Weights of a small transformer language model: RMSNorm before each block.
MLP neurons of a small language model. Each row is named by its layer, matrix (down: output weights) and neuron, and shows model dimensions 0-191. Each number is 128 + 32 x the weight over its row's rms, rounded and kept within 0 to 255. Numbers have three digits each.
After each neuron's rows, "fires before" lists the tokens most often just after its 100 highest values on Wikipedia text that the model never trained on.

L4.down199:097186159149104105146169128143090116084145188155171129156049125168092102126143122141150094098126119104119123149133090120077156140150096196113122111073080105145153126187181104113070125138123132108101056078102109198137139133133126148117085133159066157130178133144076116149100135084103153113141129134117177139138118112185176159100176115140102176169081143161104130128079156122181167150120111166079107112180101179126157151172117093097081135140062123150135128106124105149084132123173118115148147077119101153140189105076128131096122118137126141109105115059138197055190169167120189148
fires before: "s", "it", "l", "r", "ity", "p"

L6.down309:177134110124122123128096141124125085081111110108133108102131144094169036119166134129110094097144150085166135141110142118149126130162101114126177091137128156193111075118107121079097137109093113200152095121155068122158164114077192115072107111053088150127093140114101123121175154139135214092161126116128127118100149123170105124204104166068136134077142183175126122113154135137103151169118126169130180101130083126125145120178130181153156145127128090128118097091188072123175084182162152065110178145133158163088165125089093122117140125150069169085110187164093119065100161131091130160
fires before: "ute", "ed", "it", "u", "s", " M"

L10.down151:103113180108061106122186055158148115083128116145064140134135152122147196130097097128138085113138094151140139134141162095121163129161124126138123129169171084151152078119069151119123127121063097158062139126118160149080149086173109098058105155113079099138118153099145125133096101164196131145140134166118125038111129169121117103107083152121086119091140112104161136140145125073097114127124122130104140141127081128158111178199036161136184119085153072127119159141150187107135127106150077105174088113097154133171145133090130129092058152146128144156200089084093088122135140196091141116
fires before: "t", "ter", "d", "or", "ar", "tion"

L16.down437:126062133168074164122200128096124098122113113150128102090175130121100126095136106110094168076117136173128153162109177081133158107076083166117122165117146155042077108097120136154159108123082120110146083138135160165153107107165170154126075137122111149138126169184188208086119135122106134130153078125138186138117164133153172117138098131123173151066108110099086152160146102092117143142163163160177166157161109107138083092096162101165174188121111116146133116160083105091116176105150144090134188138135184136127105104141092111151156140169163170163112156133165064074087140117090133221
fires before: "ation", "ative", "ed", "ations", "ate", "ig"

L10.down755:119103163118126147084116069173114174145142107120125175156122108150087077171137124121156110167104141162155179154160116185136114156125143102167143187131140110088195131095117062160153130134068133103089150087183117095069168126152115106187153131145096107163160194120070116116172153150153118146191115109124145135138112138142141079166149187145147158175097167126195139106110128103118096125150113151117161132159097120118079088103205082102103153171118148136111169135085212117100133146107138112176050145145115125065086144134096133163142100189130059115116073104129178152178169145141130147
fires before: "s", "ance", "ed", "ing", " |"

L21.down762:110114134094145103159103157148149126127048121130140157146157199110185077089096117141158136173114099124190100107139105149117085125146079187099151076080112134136150147127159120114169108095120105136111164116092093160129078143206140113140097160122095122074123170145106128131118131106079135198152173138095137129144173141126102091169099143111162111086190174086063112148143165150149055193162114123155168133070178077153104176099155136131117137108108084091141196092123129134094094172137155169118198149201106138092146083094088110149125154150133150169113114137138174099063162102128124145
fires before: "s", "ed", "red", "ted"

L14.down532:174087158106155127144143113092135143066085136178127148152107169113090127167110105135105112088158141092162089159133124165096130080144146136073127154114114157087133072114164140087131073152127160074112115113151080131201166140136121164090115110176106135151188137087098123145114142161144129132085089052138131096136152140107069128107153122088134067135110213126190108101143111138196130139161156111128161138119178160092145128068097108133138162213110099151113131100174134106107070155082143094109112133143152200125069158148111166073178050167175119169156076151150124085143117153151128121
fires before: "al", "bu", "el", "s", "it", "es"

L11.down19:101142145131146157161141127121101082152121104092142129136122086079108120121171088174096099090122125172143106153145125091150076119144194138184133133105064139110129185157142096174089106135121088209105109088179102163107090091108088122133168144165184205099134120122112068134136097173112162091134121128168128166096096135148111134140121158173137143073101110120122112154105166098109165181129142167099143131137078101075126114125080173085138103105090024105059135135071191131119087185104087104137139147067142166053129062076089129147100162156136115095147166127119147114143110135124117100
fires before: "ed", "ing", "e", "es", "red", "ity"

L15.down648:134169044120122122132150114183145164107169164126097126078153127139156157096167179130159133145138124158122137181132118083139125117150138040117122138150145127089100154124143152118098127121182127172054141134157085122197138123118119154133082074126098202150126115174183129163116169145143095128105076197145153164106157133096096137094159149134103180091150149171115130195109137115147157170102108134133169178153088108106080125119174124129175151107124071146110105155186195110062131121124090103177210135165128128129095160142133107117082138161156126173137192088121104179054170123116149153
fires before: "s", "ed", "ing", "d", " the"

L6.down162:071087090080173088131073176122137096127101088056146152084139125134086087044187171140168113120168165158147116143097147106113144097079097098112121085127147132163132097084116117186175138085101141153125094061137123070132094126218098149138133099161151140146085135126147142105108111089129113114119126160112130112109147123206156126133130144122166068065080109155147150107137120154116152120134190165144164103147110139093118158146083118110076108138087143105112149156093166112129165139154112159156170105178114170083129105205047091108118099103170190122118089121095101112080137117110093170
fires before: "n", "ist", "ence", "ent", "ate", "ation"

L16.down574:125103052128105119132126142141121072147138090136139126147167105130080118066177137147067109101116115123111123185140192084156105126175179102096119112096134125150130086195171115138092129181071110122166100105152134135129124173110133170105134119176121101189171163124075101161127141166086144090100141165055173131160116101157077145112151129081137119136101185094139148088134103146198161116159100188112157132109099149152136109142100124132089151071106066101120117183185154137147121078141131119151101145177151183154112116116068117115070071157150110122129166140171182080134065145052098135
fires before: "s", "al", "ge", "it", "ley"

L4.down309:134072159137106081126101143046156133112191119108127080153100133071125099127146123119116091082153134143118128100151115130117122122090154125118142149086117158164147092144159097196186090131111119060152145110151086143204155179135180086107137126076172162086111160161106108146142135031052165115160147170046103161107145132095124122093162169149135114083125127141180169136120121136190068108152077105148140147142195110130112132128125157156154103129105106132184129138160133116137160133142165148138131111195139139132159135074139127202182147150187122133120117177111134079128166098127049109
fires before: "-", " |", "|", "leg", "la"

L19.down625:103160091161166016141113107153128160173189053143107090153123165134116217131127161130095136090130119153146161126129106065115129171172116075119143095152112111160115128073092165099084114156122129160128112109120120145100118169144094116132097149133139151091183092163129099127137140149127118093126135172108117126071177125142128105072121182100116155091198132146118140090152080073114096111161161128111134177141154178105123201136097112111140109092106128143161133145132136116163100109171180097103110192128113094080151083103109106104118110149168052063118193096097100109176131173063116170
fires before: "t", "ed", ",", "tion"

L10.down47:154119131146109125149132170203111101095201090102118138114117105126115129077123158130140140115121121234115139179142122096129124115118158070148134124108112133095140159204158145146177063175125099161058185080175097161136130144176147146156123112162157110130161145198089158136135134096092132163146100172162233138092109164107125124077140187133118117100091117167161115139117133142140144108082083150121115140135092165136132134119118172142126142143093071152128160176152211101123166146100160149155118095097130142081148089108140128093134085184059148148137024127137124118139091151131108089
fires before: "ed", "es", "s", "ant"

L15.down227:087201059114121124178172111127141164138167109092116188085115073086122115073080114108185115086069159106164129159139141092132098128136142121135114120099185171130131113188160140143077146141113103111126131082167120140112132108086126148066065093099097125134120104162099156201146151123115145096126162081137147107083111148178111097107110112092080145144071173114058097120111194101094197096132147094169135080092145076156107109113119074087148132175139053139160152134122201111115156088114073179158127153161149137100129127141119163157138136105130082118106118142135144159114150171190155134
fires before: " to", " with", "s", "ed", ",", "al"

L8.down261:139131075100159161161101130142189133144133133130135147098128214120168149134142099153152103097172156113136120102153102078130092127167152162138093037080140147124147148122097133168170105117073123116082090169178068173104139079140119147094115158124164094076184157136101123135119157132138076145141137070083180147057122166194110137087106143102127048091170110091095114142175123128120104110167134081098085107159105102205050128136109072131131165143137129079146129089133099180130100134113111130085110164112140128130121104055141148075113131115108138122067169091155156142147144136137195103
fires before: "s", "ed", "History", " that"

L14.down27:139157118167089091171093125103114189129104161119191140127136121092173136165150134132147113092104115147117182147149147117133184149096203092083129152161147095151170089162144141154144087177173090121155144123144095096196090100089073142100136156119125079169104067125142096182142194142129062164125164114092171130093137182117159094072169068114106143144073157108114155121174105129142145153172075087118093105114142134181121085098149096056169157124076099120097129121129110125072150098109192097070124128119088142145165118183135116116091138153089139110139142101128136140204173141136120179
fires before: ",", " he", " the"

L16.down185:166122072096107120193105193172115058118155069178103119177145174129155127105141174125107103164129185132142160210139146108178132084179160133110070117132114128171097118166121139144143069139153172070123142097168152144078194145111121161153132150111122195138194153082139172128147111147170131121103144114125108079089100134157115131134081100099169163143166143120152149145146139102104130146162107086162114152159121183153149114129101196121170157087148131142107104105157167116122106156174137150125137162125179211138174101147174128108155061119095130128078079131146161171111109198127079135
fires before: "|", "pp", "it", "s", "p"

L6.down47:135099097157162072117172172128109118169128107165140155077111186148156131119170121148145112094096191100137095067162168156116137116151186044110092098147128157090156149130099163116069099146123141141089127085091113134123069156109125101110112110160155093121079086120098122163117096130185130074155170082125164101117120130153122105103116152159127109079154056106149082090127115179117069093137138134119115118149167135070094097174121120202112117157159150211057142188119205116130115101118122123142163151179143116123101137108069150112107184086134175152084087115108109189077108134127149126
fires before: "n", "cy", "ci", "y"

L6.down749:062150036059132146186086173082115074115114120108086171085130143104095126140152129133170091096127110114155083131089143050130165181120125115151061125073124170100149102106132118142127140132172119172102117124115049110162126088187119108127124153108168128109113190148125115175102148111081099142077176149118171115107108145135153160091156160096043151096127175146114122118104113093129108178143158171156153120139117109161063113085121123111114105116090072137141128135068135082125140160079131131178142149174098116096089071101147138115113147089095167104116154134179206150138145093129173133
fires before: "s", "S", "er"

L16.down400:146114166124122093149130095131183132123086124172127159090152149136144140181118181081148184120151172135145209104157193158128082138141112082119146133152129135159132108136095130138081130059095147156109091137165124138139148159087156184101123141136137095112108136136159175084109157132174130148159117144092127141097116059164155149104184116118095103144139148079161098083158175189084192123174109121147110116182149168092088130116077098116132101155105153196073140172123124123144110106082161174160158166155140107113112075125167150193114153126140118131134161133047161068155192125069206166
fires before: "n", "y", "om", " than", " "

L4.down554:081127121131086082103094170086117079172195075151162200155127135132150104136121140121135137092146158143157144193123137163191094147140143147129127173114110091100110174120140141073147140127115160105094097096163138133145183189069128107188115107154073083166129131146125130161171106121118120157135111135174167131114155146204089110132128117103100180153091237065185124122140097141111132118133098135097147142104136158171132176190147093167141184116135094187110133147137142129123166167117162070135161102109141093092162161119134144105111070145188113183122116093146167161182092167139135071
fires before: "\n", "s", "ed", "ing"

L16.down383:097114099122077138087134113091119180154122141162089079175113132167150166092144181120122194104177085114165150186149110111147118106148173085112059150184176094142085170106121124104112148138156133125158135097181151093155053113136060125141158130122155136106108089142159067105136141104096091089065150112051153114094095155122163126164167119128145123111085120143124120139146185145152092113167121116081170114093096060113145141167120115156213079141109092088130078113175135090041122165116161128160148102178126188163120139132137144134144068125109143088130105113176149143095152100160157112
fires before: ",", " the", " it", " of"

L15.down468:137172158103124131133122090160153096097204167122138091158185098124100150093156084121096151137137129160126116101159164136153121136066129104122097104179136199100145105120104171096144074202093100171119119044101148146124103108182137124136140115150107138150174071120116081076154107140084154092129089151165130144102120160121090124120126183139141186113142131109137127145152062142067178115099158157172087150144061133144099122147175164121139141146099103192079145157157198061111131153129127091105191155135144194080148111058165115136094148127080199139139127155096167165110150119116144160
fires before: "s", "ed", "ing", "\n"

L7.down528:106102111158130125147168131189063041137093081199105093104117178119094177072137150138193093143101139139170145118108164116132086100117118149129091106132114099108173096134117160149173119136116134102124158194154120103151143105145143156109120151116089131128120160124122124074137109105140093115101135080125143092082168086136119084151142150083113159092200174071095172147138135091135071124135169118109104036190146128191108111160085140096183134118116121116183188160075135164114126113099162153123134124135175161126095101133078167140067197102143112036108138100101118132171141154126132160
fires before: "s", "ar", "ad", "re", "t", ","

L14.down645:138132115075074131108176104131116123146133158117138110111082142154160165144177155107064135126151103166115151114168124116130134154121212140129118112122207078196088157126146097111095136139173138113156078057161153105121052133137042174113170132081117099084143115136143063132141075115124104106104129108093124153091108138094127121055074126134111099157094188140115106121120202148183150086151108061115191131090098123146087143100132147119169071168097113138112091142144159138124110125121175085102171123122113169126112102164083156145075061125111110069152144087108127116055117141108153131
fires before: " the", " he", " it", " a"

L7.down500:104134069067093130087111150124087075164161137105169146142159139091170119129154120094174122101116084108113055185082145104148172094137078072119115111134156122068143109153101125062166113137148128141085129117204124112113110139157126135148129080142107164099105175139126099158078116189088104100084126093125106112102174100092098084095133124185115098111125146102089078127160150181085139077169158169153172100146156172133075172199125090159151055140127066149116106127136126137159123091126139093129115172112103102154091131118099164116101174148191084124160157110180164064180137132141142104
fires before: "ct", "w", "s", "ma", "ver", "at"

L16.down761:082142141147135125140105106150156152140146105088052081117148088121124103129146111114179098128172095156110144171125081154146128121122106134158189097028095099096187086142134113173091113184158112133168108179098121037173186150180091133093165078111161116089129123125164140161086221066142099148140103186103108158138129089107161101148120119123073119095101166173107160130142085115146117179169125113100112139104115148146122082164133109117136172138111149130080194094096171103080106114126122136165168132129145202143062106151099109116130174108158113131122064158113095139123131093133087153
fires before: "ence", "ip", "ent", "ion", "el", "ive"